{
  "hidden_size": 192,
  "intermediate_size": 448,
  "norm_eps": 1e-05,
  "rope_theta": 10000.0,
  "rope_fraction": 1.0,
  "init_std_qkv": 0.0217,
  "optimizer": "adamw",
  "lr_mult_up": 1.33,
  "beta1": 0.9,
  "dataset": "wikipedia_en"
}
MLP neurons of a small language model. Each row is named by its layer, matrix (gate and up: input weights) and neuron, and shows model dimensions 0-191. Each number is 500 + 50 x the weight over its row's rms, rounded and kept within 0 to 999. Numbers have three digits each. A neuron's up and down rows have the sign that makes its largest values positive.
Before each neuron's rows, "fires after" lists the tokens most often just before its 100 highest values on Wikipedia text that the model never trained on. A number after a token or word is its count.

fires after: " St" 15, " st" 11, "R" 10, "L" 9, " eng" 8
L3.gate325:464437525376468565649476471495501412465576446415483422554585530574452549456541530489518491508486564588437466508566415500495530437445508503457512482568474448472591602445481478478497536471519510473548521491426524501532543537510534450486566431495528509503492402559513495476486531495438503501433593503521519526512469576439520503436493537463447458472415519568537472452547459496495633494530575514409463381550489476419496499523446550546539482492454529495576482535444410503547493487557562473556456437516556493462482512416445458509480502535584354511423611599511500505532520506451442548
L3.up325:432437459457503492568475539408524445451495519471519502436515516555503523421464458577552549516445462469545635448560497521382549444458440531472430489512428550399450500590501499538455445475559450487529543568534417475475449515475388481481459456457553464591587593584547510495520438496483475446518505480490456510480518489613603472400507447615530454456512475494514577546467488448498518565522499566542461502467457388444472491535554467487473508502484395432516545509491458491482495505420445455519510444388418498560512628538505552417547447479524539462536455455504547456467432510468564519

fires after: " " 48, " the" 11, "1" 4
L5.gate280:451458491521511470465475436528439526514428610535494495559536597461518450567448555421442523520487560453502437538496389479452430608457589548523503491528522452472523502441492485517592411450510487492523478518557441551552505554437502512512521574504519612531480468434455480533509498449585493552559556522545477593607444389483532529465455504514437518534484480460510498549543535451375570498519486537489480470454464579439550462509559465470542488488479521505431454500452532466493391484429541614457465560571471570422556444445526568514493395514530443551478470399472458521448587561541396456
L5.up280:460538553462507566442491504428529474455583532481396592545587592530472540484536457533381493493512560424521477583434417454546474490509533547451523521423558506443462458412564509468503488500537454444523521507544538473562518448489576534536467471509453605625462421478549546493537551538575465476495503494460544483605558577492446498407441560576503362532404469598475477500454557498417498443482543525511485440463623499497516524522477541492444532464445486504505462583409483612518500509483531528555446462498502494486520354462525516511458455578444464572493520461504484520566512494563494490

fires after: " " 32, " V" 17, "f" 6, " f" 4, " v" 4
L8.gate164:542566473562517491508463503470498513496550525550490556511409571398580550443535499516546521524594532492570479435535506462524501418549447502563589557570444438524532382485495522322479413481450497486501563418399462452459468472507648493513536542466473523570491567451446527570480512585480484495477503564576465512533466545512596449584531428476506503418448464553459524550583451510500566490453485513515391518457524407496562583574645471530577452499502466541520463492472470428480507474545469555530520459467538458523469505460548453493578489477467520486473509570486477514448441541448446453
L8.up164:548509436507489456437446598536499450460491478457520478493507580460495470555540527383406415463482491490506485509409585564553521487578453481522560531470452553464546481580410617484577478425536459351532547482465553542478535500480525488451448528569509532514510596395517538539456553490571422464515482522501553521546533465468418580491589509561478548499443508518505456541589490440519515544521473459509510503470449493441523472557485530477503470578515545547460454485441475441542563523492488489481485582474472456464474446435635465517499545437483618415605517488551464629488407537539509416

fires after: " B" 16, " (" 12, " b" 11, " \"" 7, "\n\n" 6, " V" 6
L8.gate273:382471611586458385463365612513486521499526527516499482581518571533577573470590455429530499475469536517479496547443465563529415448466527440475522527529486488542468484502471501513414479523488503528547550508546549359517452442532476464485534486511508498513623533510484439598593496579525538508483515468576472388535477496518494473537546497570558489504530593422475442457566418549449555522454549557571422511510503564503460439445496515498470548546487391459504506557536526486619499546599442479421594497484521551513489451419507516554533554544518497517600519460506545484518543533546482494
L8.up273:517534496487564440618550495500528519457454510530486525528524539537544482508520521503419518546548566540497605481570535423463480423460501493552552451524453423447476472489466500489497467495519424431537505447482504481458507451416503505569616435475465433432468562499380573566531481497462418468476536571591439475478545449576375471524589569488512434454554490382498545455570519572470457486480482549546452445598584439499535488533471560441485456547564483530529431549453491511558550436508545436450540410470420552502483498585442492500458475606564596605509453537504481492510510482608495482

fires after: " " 25, " v" 23, " s" 12, " qu" 9, "P" 6
L3.gate189:452480452487541529499466560460494471438605493555461506534486530468565509455512612492541488434504533434497503400511425379438507511439504528570469468530514529477506432494532457395545426492555554471415523488409428460472495447474500543447530527440543528440527409541563559556479478544460483506516531510470502575535404450445507497489529524435505396525507558535452513519576449427396455555439433579521495495468472451505581514511483574575476506494530483429440556461545502368543562464548475622464573580438469501405503444463474526511487495542469575542548497501406481427555388588509509448
L3.up189:551498530463470392464541459475498438605475450457515552521516582491397470491490525552476574528472536473503518493464503455441546533418509526484526518485578472508508535551395543556504528516472461467533493478433411472540565507497487544445541434472480517578497482424611528450474462456601543499486525506563456440478618470472546532438486468486527400564528512537421533508597496431438477439534505436522487537372415480562601523493559457630543511500455540537441603526505511538444552469474558563444507478571531544492499571503500516545518351483434465463499471583471503539452481483564571375

fires after: " t" 23, " qu" 12, " sc" 8, " r" 7, " Gu" 6, " T" 6
L2.gate170:526520530583539423534489559468489434604505481550539529480428496578461593575518570494532505552566551537486618486520511542402433505408503560567450502478421536474565412497510426555421474523560490480589505477517483462572560578410420564583564539544541516472538565579472548532491510555543537455495541512591444557486420437501532512483596508447534586534515416531467462543492542434502426519470509437458578503554553479438463452562550451559452500516484466519475552449613469444529547473541455515516466402411582517501515515549506558462485484548516505471487593464513524478563406438512456504
L2.up170:464485394462547453460523511458442586567436485574566477512486491479472468519517504533399542512452479471432516466429594487418534516522504488516449453545471515599483513543545540495600558480494496457525504527532570383499536414457556508443487461387438593523553408482522432448471473535460446488512556553545546399539475428598481506625465414515503478517465480552525512517388378500479565492563415438500449533491464470519556412487520557498481458525472524485471439420464525488439494489480503476499513475484417442475484556417478383559595506452576499504607454492511579439495494439553495515

fires after: "1" 75, "." 7, " " 7
L2.gate65:477560506565555453491485513484457484609422483553485517564500568452497457442455498394507462452536596491551533581403546502477522416520529553474472427537491477487479531531511510575481475407500452496444475601615498516606529518456470557456616405531548468441544516504483397514503468568475578512457464613519604535522527513472454442513540579462554573435446599542570555545493509516544524425467592490510438600435422488447511516513509505515519550603489492488460489487460483496571524594462437480609488532533504541479467429480475523453487503556465455472524491472543433516496516442559567392
L2.up65:496493494471499422515517479506374462637458470524531531585485522443503502499410435387556461476567553478543540551455540555523514485574537553496524431500504463461576537492502514588493428448443450521484419535655509489615508515476480520472591458515528482444580449532545462473504517512509455541407527624482571481532498462509442555523571539541516499488490567522642512508535545503542522472478539393443458600443521499442507489518545535476524540569475580534408411518469500486520496560493429442590508521499493530523520409442440442477460434542472431502538527474514440520558472485560552380

fires after: " B" 39, " b" 30, "B" 14, "b" 5, "i" 4
L3.gate215:456559480489512463508439476441477562506417457463503445595504439598552503464503582505491581475488548497501472420521524535553466463447530541521489540499504548610369554475610508530527520516565535482499551490528558427485471458487494484500528476505522472477472409517427512532470429592507534511510427472442540457492559538421427431504503388499480547553558628493412552576492426620461412500526611532570429429475497443400570521420471561466497450443477446453537517562456456422623448511547472579474453517493485467563448493536540468472536510618514499513537458499455523490506528522562496457
L3.up215:383474490490533518485503433483397584497522547492454539485428551490442430478538503452534421525462555485487468528576477471425510493489465478558463538495466532533487552547460482406542403496457494506428579480462522518474471535403458513507547408506496416469487464397450531513544532546522524502449495531500490549460586516439547552462562522536504400531514513537547598490461447488556520494642563551461561474438414521549484483540550531624437412518439452466480588521506488455472508492477500483583571416434407534509452433443608586446481525514452460409514601459423546503492531501557393480

fires after: " s" 47, " S" 11, "S" 9, " f" 9, " h" 6, "f" 4
L5.gate75:595447521488549590425426439472516468456466427521462460487454508523502436558567500490445482549534498541540504515562433518533528452473547453513516546536533528490484489548561452501545530439496599461454465511441544524458544500476485464452488535464369535362406495594523452560501537546472506477530464521499534484491470513386556455508473573404506450517554469559534520439568511499444516438439548568506486506445602548530450525480426537511467460555449446405524623506529545498481522504458612525491561531422584484372604470530584520433568581507480442563440526515548522454580590515540520557
L5.up75:550553531410500478515499576517572492506392449491479413498528613485553575559481553419539484464527439528500561497477485478404464567468447454428523532535464425432468474412417427451505442539567575538502530482556491406483579530414522435482474500444503473447427479599562516515598492447543505486551468496506541431462510500506510515536489481404478500462528454510431547479579429526543450463540525584492397587460473531424482462547461522490520460510423432564389570523547451437479523540410497523464506528561492583478441469552446604428473571414504557472443512481449539538446453568517477511

fires after: " d" 26, " v" 23, " V" 22, " ch" 7, " p" 6
L3.gate362:485464476479619464478457485421471484399519506493510505551490486512533493547400477513475512528500540506560527487436580593451502571502513482523502448496492458593557518536471487539497518552563518501476548492533482530532623536488506566537577487431624388405457485463506485498472467516378530515422541529477498458549454489457526474579496454439509549524526499528593501508524500495462445539409551522399654443539479552498538524496397538454536556586573506412469433535532496509520565505480388601545453507556493603533551526519477497519503569595390516559486445546530496539530395472571551528
L3.up362:486556562523503522480457544495539437500587486489413514489483563464496562532432525477449488516457449429466519566440521553394478495499410502445586525520582542456528444511405504533564455530570533494488486376448496559435505480544538472484502555444395460498379415525521478478613481562566527486499473530516479432460525443542458527584382479465541540465523612535532572637546489458535419584553507534542544506593610511483441464470483545561482452469508460514469472478564453490473542543495498486508467427496446492510465411459542514473496565525556491581469492442425594534565447614501474505

fires after: " B" 16, " b" 12, " r" 7, " m" 6, " (" 6, "-" 6
L5.gate323:464457477489544552488481422540571532450545593470470460563499499519517481585500574445504399444416528457533468540567494497531513449541474536439473572481517541525446451459658458482518535552454476429466534460505564444561593487438520549491496464480500536540484476548525527512457479516526484542465537407513546568614453574474412408456504365552511463476368560394564431610525453578521579448517472511526490506530492585415546480430518474497570566526504442499518452535445441470527486570475563512460450513576517524497526399502527475430554554520486447582573473454474490524572499506455529455
L5.up323:468442471515493403479533499547485390500505569534441422535422524562472460496542472480514497439524542531577432479506476435459472518453454478496447511573415526467492454562543519465489493508505550475533449578509493479355500537418418499575582428526429477508429585539622560557557481526524474517467509539503364493508462488485468532533496493475492580472585519515529498531542487506419546565384516499481430423459544593468473539473420537488459396513511519503572495489410432441539517555591583472462482454529529543341546513522513542546575479513498517449473637552478513491553467444492485450

fires after: " s" 33, " S" 14, " t" 8, " h" 8, "er" 6, " (" 6
L3.gate235:512565498536549410436523543578581489464481509579486480518460567400494538418448494474477429546559566519516516474520457505510509511471489506551581517451457464414465523531449427460438535461496563484511418481516449445494519375480601319422560496463500532522484434530539444559509440515571527437498471484552512424557524467446535461497610552466576429474513538502415513558541521571475623443531470517546503506517607506505501465457522530530501445540427533490531498493466464498549596574466459499475566482499589567601533527513457495418447470522478400595466446553510559527594448474548509499
L3.up235:595594468497488500427421470592484469570504410510566531523472476562537518388518490446426507525546511521527493520484505498519469491539463421462517436453459510461477486447574540349491459449577554438492471449609456473536417420447525462522495522444583536534401460516520407490495508500440549520506548526502512538455560529524515491452546510346515542460536580466580524569463417514504511564529585455562614465535432548524534544435470453525481491509565425407521490432405523540464479403479528426571464462416538522518437491477534464492470485574540552514540506484548579463435518539477562476

fires after: " V" 30, " P" 10, "V" 8, " v" 7
L3.gate223:525592568449491604504451503430518470468517471494363568481584483504509433467478486507508543433551587511505469508461412452438491522465451473579506467623436447517541458501482450469557546538560520477542590454523444482496440508471612589561481440526512509479538343542521502532510568541445575497482536544484409486438542567498466551486537442487515524520539446553497514502578494499564514483423559548475484571553499475438514544436539523485424491443630382497494450547562487441452514494493543535540562510480446549491516496473560564616468578520465526538564561520520615441501430504442441494
L3.up223:515589582602519488506473628425528453473474488511478479483525565451528551558494595577492522524508454466439568501483449508418524569457446517519460475557534460477438377540584479490521339519579566512560513394487496460505482534505543518527496500427467617519558441536513502546496528538503475469521530521460544493535513476524534451542552520537468468451452566453519547628565466487469477502536480545558426519436518515551448492592469544509467489445494499490355476555513472471596538427415413536457554472517497547509443441438490566454446577590563451558588544468464544475462414499526455514

fires after: "-" 25, " (" 6, " H" 6, "\n\n" 5, " differ" 5, "ach" 5
L5.gate277:509524483465540418522517493558522462534499514522561545414345550467530532557520397452510463443438525530526413560531496534473518435505475524526489549499426453555524533518377507475487515452431450521529574458540517476534496478545475480471508507499451402484548582513464552532541487435531466478512458458458462437620535516518452505419430435481519518527567432488477450497443461484465640590446498475501464485566524462493553550491547558526475513488424493609560519474499469515458484473574568426521493577534531501521528420603482519531396521469488508584463506505629622589531549628589456534
L5.up277:458452514627520508482561508408473519511571569528486509524501566487479515444542593527534501571557622511436505577461507489518567469572504451467526537558521531437401481466530479487509449532486482376468522445452509429539455492457537524483551576453530461395470399493534556528478581527496503545515623422496549521653539430538419594577569524447523414507468512492451445459468526520524480528499498497511486542540547453462540519502516488514569505606494526564446537465453539514494492474451639451394558500499502544432485429518498430450530459501418492509534473479543434484487598529386460464

fires after: " F" 35, " f" 35, "f" 5, " th" 4
L3.gate50:432462444464601515466472474485459552468554492458615506456483505501522520434490539503502529525495395509515404501515497513614548569504596439457417509556538481464404452518460455438494528614511536469471491537536520531480478577411519542537450500411521507515589537495417523520495485506437464562576478535464530460566432513475567444540530516549536455491533439500529496422506435395500494562465435590548504520442541576476448566640476455510520480480471498515563492483542425491587406537555464411523500460490446515559564571497543514451591406486473473443539460443534573415471627465531460549
L3.up50:552534528498529507416505496521520456470484450566462462578549553554556498483481578517564469539399543471536490487480398489495417498591405453470536558504485447492491474399502601465531537542507495505475532503508331496448478546497524504502555457452514445418486510560374540511599554528496563486574514539434460487558447498426450497529525579446528484451466466487516559517504491469501543518461454557557472529421479538397532520538430536507449461615557615624462554539520474484496548534511540590522618565523496484587433472571493534446565494423494546528447506498487420491471543601488556553

fires after: " m" 36, " (" 17, "ic" 7, " f" 6, "\n\n" 5, " l" 5
L2.gate302:532577456541529474468514561549548543653580506449447429555491597558479479388518467516489519478546486503530520459533418454562500515538508497481528572543424495522467554463407452561541482541557614519464467539464353596459415468515449513530442524554577585472425570453534507515434551504559565553553478469411472606588517485457598472542572526484533444498472496527539554482502500492439564533486471540505573537436508490479498521559447531500532455490483508467527486497382570482504564467494484535522550524545523556410439500648533502539530502456487561517439434504458412477471589519496511526
L2.up302:505566579518485526512505616579549555548544583436434512593538546448433436421410512496526442526436488507510585543526500503461521420557482500397529531543434499478520530468585456512387505485567485519454493484532456509440441462482467471493511505543456544510518513496494542492496596516430516500453453608486510492505493497470618490557604417558577418452464564399516514525545569572528538488572506500530526496443472463546369463500400516385524524546496436511519602496411455504526587429522522458563475504503497501461372594498541479488552524535471520435509558592482479510511493433503505558

fires after: " K" 22, " j" 11, " f" 8, " J" 7, " w" 6, "f" 5
L8.gate38:561462462592563479368568484458448484559511469486414429564454490500524467511505584543519493599546479496576515462541520434473612478496514454456526581537408506601528409429552496495412563492479552461597470496504455430433600507462451566497504540429518470498487551521430543469537571569513532391433594545560481548459467497539465498558558504458470499576530423507486463620466478466472472440471426478495385434446516410546519505513472521528481468440494488521528567447552443463566518467467524504467544490448491519510452618629510508539599494549496501476504496521541501517550453526465549441
L8.up38:428437501484478439483448528445403500557428487543498485524476522560504513521558558542463451585536445432464481535546607469540475483472496445550458516482430526481493520568535554513529459464452501521547449484481439466431547672456548478520583580410487477407590456533489482478514530577518439563593485475532520532524459496473546560509591454526445517440475439536472520479517516483439543519390422528507403516438617511471461481571467510450550536535520490546490487476557452499420461538450476456501540423613478492496404522448535468523471431390496431519543479341527524484502589462415492539

fires after: " f" 13, " Co" 9, " comp" 8, " F" 8, " eng" 8, " St" 5
L3.gate30:522476491446488485492433502435514424440537450421405407563509460543462497535580511537539538455514478564490491531542404503531478418493507499543559531564425416505484480452546451512519546588497503471466614395450498538476434549469465559493573552465470455449451468519514483569449518601549611447483517455540482536439513519527458545468458378463554517494491621540486551481527414536510595536518568510570451443476467495508571510554474494656597511460628557480516426650518437496479430469566456545497511425500490500537475534528571534484473543530496497501408523544462459456498506543504509505
L3.up30:504461452422449545525489476426567430477521613441607460465477561600476504435491508528477496489554505517458517445464502438452426571492503507442532501504545484456539454485498474520508492411463445508476450645531489530454436516516518539520519517531568466514540509472484496490535510447439490537573556525505487643501536545516498447489464424463485394535508466540485450475545495507510410556461449597402494608368488437474497535564601458406519519519577413489566539473424548474434455461516424547501417381418495528523550574554434451485475437570475458507481485449551446433520493421553538476

fires after: "1" 29, "0" 18, "|" 6, "2" 4
L3.gate401:521579434456517474486447518455505455525509494580445571483442610359476486476588552459509473478532522535470389431458427429556462531501527536618619572587480560522537518431528480555493521363536501445583517609572424442375480490479565410526579492561548479525538545488487465470560517485517521584478533496512475517523531432503505509490473559525501470533514436550527500411519501541461488525492426473462546563493516541481402566545512587508449495588486436501477604500466564504439522479521482475424518538423525553432525448508460544431494516509492539557453477461470416437546544543555455482
L3.up401:442467454475491434460494516457513473562502502576515477508581557514448577573487503431516532535600501542453590487531503511482473573474543441494497511560458464531584422521496471469532406418519487594469459536517470457593490498516452512507561598501589486415480504482560475500457478432490500507495529493518518551451477525570619485515590583560495521472409533453436601566511453477584400556528435484449489518439457435518480569512523543471476552486540462561487586469481526383449551465478390619445535425467488597522435535400442567499469542479526438592511514472504510429402524433481519471

fires after: " r" 23, " R" 15, "R" 10, " ro" 10, " st" 8, " sc" 6
L3.gate58:456442478512488563501515569491399479467613439558490566458483522503556480399514583473434497485476626492416483537555427460473522504536565468481508500547479471477450600574592519529515472479483538451463519500425546481432396484517422557435467540513472545473495561484541527509401543542486486585497450545460511529463556606346502520436460472562474472486551477463497508460489422472417512474424433550510448362507522538509484469460554408531514473540547491437513514453496446414557441468546578530490416498490513410519381450451562506551534497510538423564535504497532421500526495486597555505
L3.up58:499469535571504474534481471469550575402453530386516471585385451438553521510494528542498478484454522510522537545472475495411521476397501510546432536538483528474555447500501551485490587490493520511567545454551535603521487471424512574514525512409484569501537467567426508466455516448497463471463545492506452488586561449502466461418528552436438480533505541532527563603540527478481502463555511398425464415553430590591491472414510482501463460555599515430432391566506491538615515364528496502540508480588472505597598465464487602531609461542464507513501508430455454495471508515522465498

fires after: "\n\n" 22, " (" 15, "\n" 13, " \"" 12, "==" 9, "===" 4
L2.gate220:410547489490446575499446503429474480547536494517536505501592601542503540441500455477540577521495577505486552530491525568497470544552514581494422458505470612573516470474591592477532450464627456518599498500525583576475472485466445450558512521545609458562508528512466577583540525506492449554435566462543461435561507578502497517522419474592480498455431537552525542542583501489511506490426449468525496456441555407484569508526376512412548498476493556414535540543546623513530541553506494477488532450467428478487490511507540545419573460524446565499516576531363459487497536556498567502
L2.up220:374598567484504589483448496407478555609546541568530508508530484500505533456501479483567565573539589502506548490466535494439446547508532535515485405573450552549453459404551434404442452446592453530589522521575508493566539485460491522577609505535624456627521504610488521588535529607492531509461488481625491457529505577536534526555464488510515604452442556550473526546544506487504505528471535475515477421550523441527510524509463516473588439488521454449501551474484534498603551487505488579476538435528495518451447559494486525419512480555492532551545469551489472487458567501436489423

fires after: " t" 31, " T" 16, "at" 8, " L" 6, " Play" 4, "T" 4
L3.gate329:516528579416571460513517577460447485510595511466561521444424469465481487491398548481433525524532532421437528457436501466431521566456494556480532443533515493392531490538530539450473507508502504375486512387503516449452493620457534589549501606569546450540555539583445559404430550447558555521459430550565468502550458495546538423470489479553478441453495494500424470464485394438479514529429463485456483469547488478577477480492527591507486500409515531496560484499559544590486571488573382533524497459429448507510564470542489554444489503523582488468565474460483581600515548451477415468
L3.up329:505486406480623505422504525440473482468522475458507502489571483461448475508512492552506571405494448500475532513581438494476447483504463489555468525550485529523445489586491441492513469436567526521420500473507491525517485498419467548386490432503510546467511449547441578502516437456488472573500438495522516496516537528360597499367519512541539530604547558475568475612515503472503549529574445565392510446524523575468493483476499437643507497486607587514535507574501474485565503626561478512492435554537505472511528603499464458490484438467594482517541479508509462609529540456609482612

fires after: " P" 17, " B" 16, " p" 10, "b" 6, "P" 6
L8.gate419:596542571455461550482553445449471552460494551475522481446515504486483542457486482602508429469604491572487425467465470541482504483435496484486479430492545530521618545378529478451488480510525467466470507465513391594471562481534531483492438524507541502454567373477524390527480528535458492477424472492577502500506575501485463552594494523613394565607462575459456542541466524453583479498501532415461444463467480467458462496582546502570549462533572441598485411455505517444467425513534434618482545496485502445468442513445456479524446549474543399547515554514468548492600398504470510492
L8.up419:549551445458482504373490528573518548457488444545532465643554475472551462556449515468492505439407543474426506515602454548502543508511420489473531437573416464479542539439445541490532513561523502385440539518494543523524522489430583521523468536550510478444586464554461485554434459534579449482513535477515496464506466590440536461537476579558478582477515485558443473557556460479405451488434474452530499445516482462511497468545557601532442514480528454462554523469479490549462491546593399372477536564494600579431555455525494575555473490467521519516507576391399454541510488541540574426

fires after: " h" 16, " L" 13, " H" 12, " w" 8, "osp" 7, " em" 7
L2.gate225:470517536507512417518539422524484476599600493550555580526543510342538474563461589581545442485467471596423512430453432525413486535532524485451601473496471542483496456459556464482433450514515465449543483531485490430546479597575495449538478482531550503508469480493477523447477531581443553580478447442592529503515569451592430515458468462407478502586517494506451476594501486515545652496458479524462548478576478470456490511561498558448522486479420475665428518545510508554485456506479476532505537547505498384518460533549487519507427476488617464474463507521423427471501429486493541476
L2.up225:524560525480535513460391464555492491514470464572478475576531479476584501455586577494554542530463442524582574445493486474491517572432521394507516563621453451514458495407531540399515556490571540555519515434470482498558553441477567548485518530499603423559484549583536475464580567513430457489567505530540495565573493436479528499462466635446452474502482459532449563510599476497441588593519510553482494445555437552548602472424550550476575498424430476441432510535530509557558446409417507476498481512527528519515480463498449466478421469477568589450575514494502503558562525498455456519

fires after: " " 37, " J" 11, " r" 10, " j" 5, " m" 5, " g" 5
L3.gate266:468499492533483480481466500497518539531553437503503555561487542503493438500609546469553506555451515600502508448553529465430482520545498465469525462527505475527440393552490503497451421421638502478479475488473541425618551465522469431535555424468432506545436517558532542511508540523494512431446404515457476553415476525614463514488562455494503570418465525456592504559612409513444610467528473434455485473595578546455494468489489487514462518585437491569476453522529447482579606477554501519534526483483465536456536417473511380456478476593543458534570532566492431549450453611469562437
L3.up266:405455557500584443543519483530502465508513502506572533488400541456499434537482494403428443612544538409524437380516518502548488536449514546568490490513543496479507496519497490493458493455455520546494447470485551473495502519550632566474541440531477565458487523469532480547567452457501535546522513555568443579490429387541507581478472527429515457422600536592503432496536494496469565491396446512566540514466552545564514499504549485541392522472453486484518470458379497564595472481579440500581560495487517416482567399488425511455435473499479476563498423496608494488533499446414401439

fires after: " S" 33, " B" 13, " s" 9, " T" 7, "S" 5, " K" 5
L3.gate198:436555513531577549449470471474488488453428600546493481456521515498557444518492488535525557582568507421484476580497459493502516463541496502421445525432567538563436538471525484504506506560512461598490412582575551475527531544507517458615553450534433419480493443511521377536554591481501512506547398525447542488551430515601516450563509451571509513478456524440420469582443482460509514536473557533530518451424446535423524593551487480512594448507438474512475405482489448440509433551407427454472467491491422495548555484507452546533571522505578519571501535531512479542399502628469376526
L3.up198:455550546558540445431556495437535488381488472523448503485496602479519475515484529524536483533541422475403545460548537507476536506533473499518438515530527506507491483445480547517436479523559494548504509589464562445483482497490502520436529515443520553542410540634509524483566468453544476494561463390562469420580436387565534468643460468468437524471564512468439525492505426492439510513512545497581373523589400446482534480498418579513481532497407521534451471474467490459541569603528405434517500534428527550501563467522468472532456507537519613469560499540543488606585436415551455510

fires after: " m" 13, " was" 11, " l" 10, " f" 9, "P" 8, "arly" 5
L2.gate108:514515491562479492517524463411534579600575530381492478538432567576463486490540538478523512510513511487539530570402513470493436491540464541499500506484484437548481538407369452488517489430506553567547528350504392532446413470440491506479477427505529499510498421388455528478503482553548532538473528491556520540514550480505539493471500560613477619513514484534556455623521552502526547544466519559404505588457519490479437494471454429472555484504581458531546576467410493540596500423477544493505495523437466465462394550579451603455453544530551515498504473475544431437459422481431515509
L2.up108:591561429510418540585454489493523533463464527468481540488531552520494508377557455410405526531497479618523545511512462485405451442544436505591488486475509453473396478529576439578453433513540460407447537472512433492476512526443491472450517443547463497457491523600403515535551467510496514425544438598481479496489540483510445482508472545549505417532532558550406536550522466510572411586531484435543544515482428470414528550478453397557547481562532491534513535426609515494623589422440506601496490553427469505536516554512456493458524500583454479473540531509541507500535517535446547577

fires after: " r" 27, " h" 23, " H" 20, " j" 6, " (" 5, " w" 5
L3.gate445:518491493570449485516499555415476489588608482583495550474438601428582531484599561492498464571393533473477515488514378448392497548450456561472499504541476493439467430476570377422415450421481474430595514477505520461492515592460522556466544509483499515519531446477538491553460456511532525526545501456508426575483487445548481480486584430364460470442466587509479472599553490507442603423468488545500473496511622557442449467497491547584518446545407520555418507538516418534531527476569506554436523455473466454465515504553485511505526483540536406469514481538519460438523486487469476459
L3.up445:544493472457540473604504417508435432512504387588493460588471390487507465594509531450485554471473563488618549448485558480506504459513482484514497456495528511514555500513483522498569474454523602481397505493444494494464514472483515520525430474571502568525545528454439461561526458430465495510584557500448560512507514496505581538440461460499478481476527525492461494512365544612412507531365457456581401454597476570554450506485446580564421570509477402491557484490542499504519446559449511470428518468418524406457491533494509522501546488567585459461592438410572523554470419494518451534

fires after: " l" 10, " pr" 9, " p" 9, " s" 8, "x" 8, " m" 7
L2.gate164:537593523444402534522404518576480513426490450423473462535496608530492435401452508511473522461499525513502445485509434474515499407499467497503511407600559460606483462462387540531506509588437562460431618457608400601523384487501532507511531424420519507449513472454397503483511483575428473542468505582491542475604495549459494491520509607408443448479527559551524486503511559447505489502502528535537545419473402470530554435471457488505451521483549474484478492476429509481511583494500610500520513559504487516497517485535440367535549540513455556479532497509490446573463469566483485479
L2.up164:514468479546492541557445546581549493529484436496478541456540524484482581471554441560517433588504415489461457532423551480502510446480429493623474613479379570450483666528507555479476567470595568399481512474449499503458510434428438461505513418520481516524434487507456470480566477515516551539492497559477533523436508520406536475474609484520574567559491461496458547592479522517521560545469522443490598445536444439514502523599468484589433445479515411493529491470513478511549566498492504502511512556470557488533377474576498522501460465499510598495539468580522496512661492489435500558

fires after: " r" 16, " G" 9, " V" 8, "v" 8, " R" 8, " sc" 7
L3.gate0:527506514455593488429474499532482527496514533474464502439500466460502474498424440436493531399465563430486363480582490437415560490531527471582509500602467524515524490475486489447503437445489521437453516487464406518492494396564482541585520464453576482437562476490608474524384495531478565459523439593548487488465474537482440495455546490538443487515521470458515482527555523541569548465441581503529441521560468549538457524364532415453514461494579392467511378512523462403548471515513431554552565461437572536474470513460576586518585530579456448592487443488519543459512506494483390515
L3.up0:482429570565569481501423526492417503529532529403493442497517407456527499549479496429418478495398542338545590491508429474355498401499482477491427451509549477469543473507609588443485432515528525419580507480439555605497490469606489508521446547443509560504534474514569466476480481504514522352493464525469556488529484376539530488470524478512509458450476531489534556537475523511498513419418603441609492445529530512544433428483491517475442528529523445497501434515511509487527448429554523473514499423548533503468554498505627566419505506563497455482477505488480527448444442455471468535

fires after: "2" 41, "1" 38, " Con" 7
L2.gate5:607472522452515495482572524501359456438474496523570515483583504511468471572490504433518503470523603504503494527440478575508464468486506565516583399419542494446618487547481503535563455547516472480455463533498505471579477475496482437480507629473586559466579570545643560488502466493498454524474499506528485482534498384510505535453520536548446505511546459504488545431541418486579493497500482501518535538431446431520553499521538643510479530614481504497457439475478526499495483522515457578519579564458510543535541381358413472510544396410490422568468531440497503482521436513542445458
L2.up5:471463546436491480517487510458509542493535554576488529529546576494542478449500459491522531457456620444520557505466577454451511428512494540424464471517536523556443441542533502506434416550503415619536478591598578534617541628406523501469591481503509489516539547404472553423442549544483511580478460483576615550524431515531460506530506572567504560570493518425399525544467476546543427483470520571515484487523445511421489481473547568415505529534452550536554534535543460516554442525474509556579450473491537542475543548507553476502470521502532392505501568464522397446495453596603565516

fires after: " K" 16, "u" 16, " S" 7, " C" 5, " w" 5, " k" 4
L9.gate378:419565524551527474508417510453430477443566579470548533535548520539579466486514521528524508521481488444512487523601458540506514518479541506542421529576555498562415472556502450477456555555470513476527519518539398476498489548520497490542540588405509429513429503597524429554458556508540538396596561419568431375506424465522527577438486484503505545527435543464483573423511437426458521509493545444455393454518495511456471508519558486540589475475502484518576523527495499553569458499548448426484440469575484611509497605420498494518591527610474475557533455447534614506504515538612449475
L9.up378:475588516475441519469499469541440419467529436529506554528537481462566503494537573496493453498515480489443540464578481508505527523543444531586434540518533492505523526563560450480510572550537478528461502553504467442402431564511496504441528575426524462587496452552563466475520568482559487401541563538523456495523469429428649545543519488490484491542383518465557477514564595436512511484512381412379379520455534483566520524555463436476546394552399581539534549542435436470490437481545458531404565486459514570564465580432494513449545508501457436502599498470517521425536506515441522538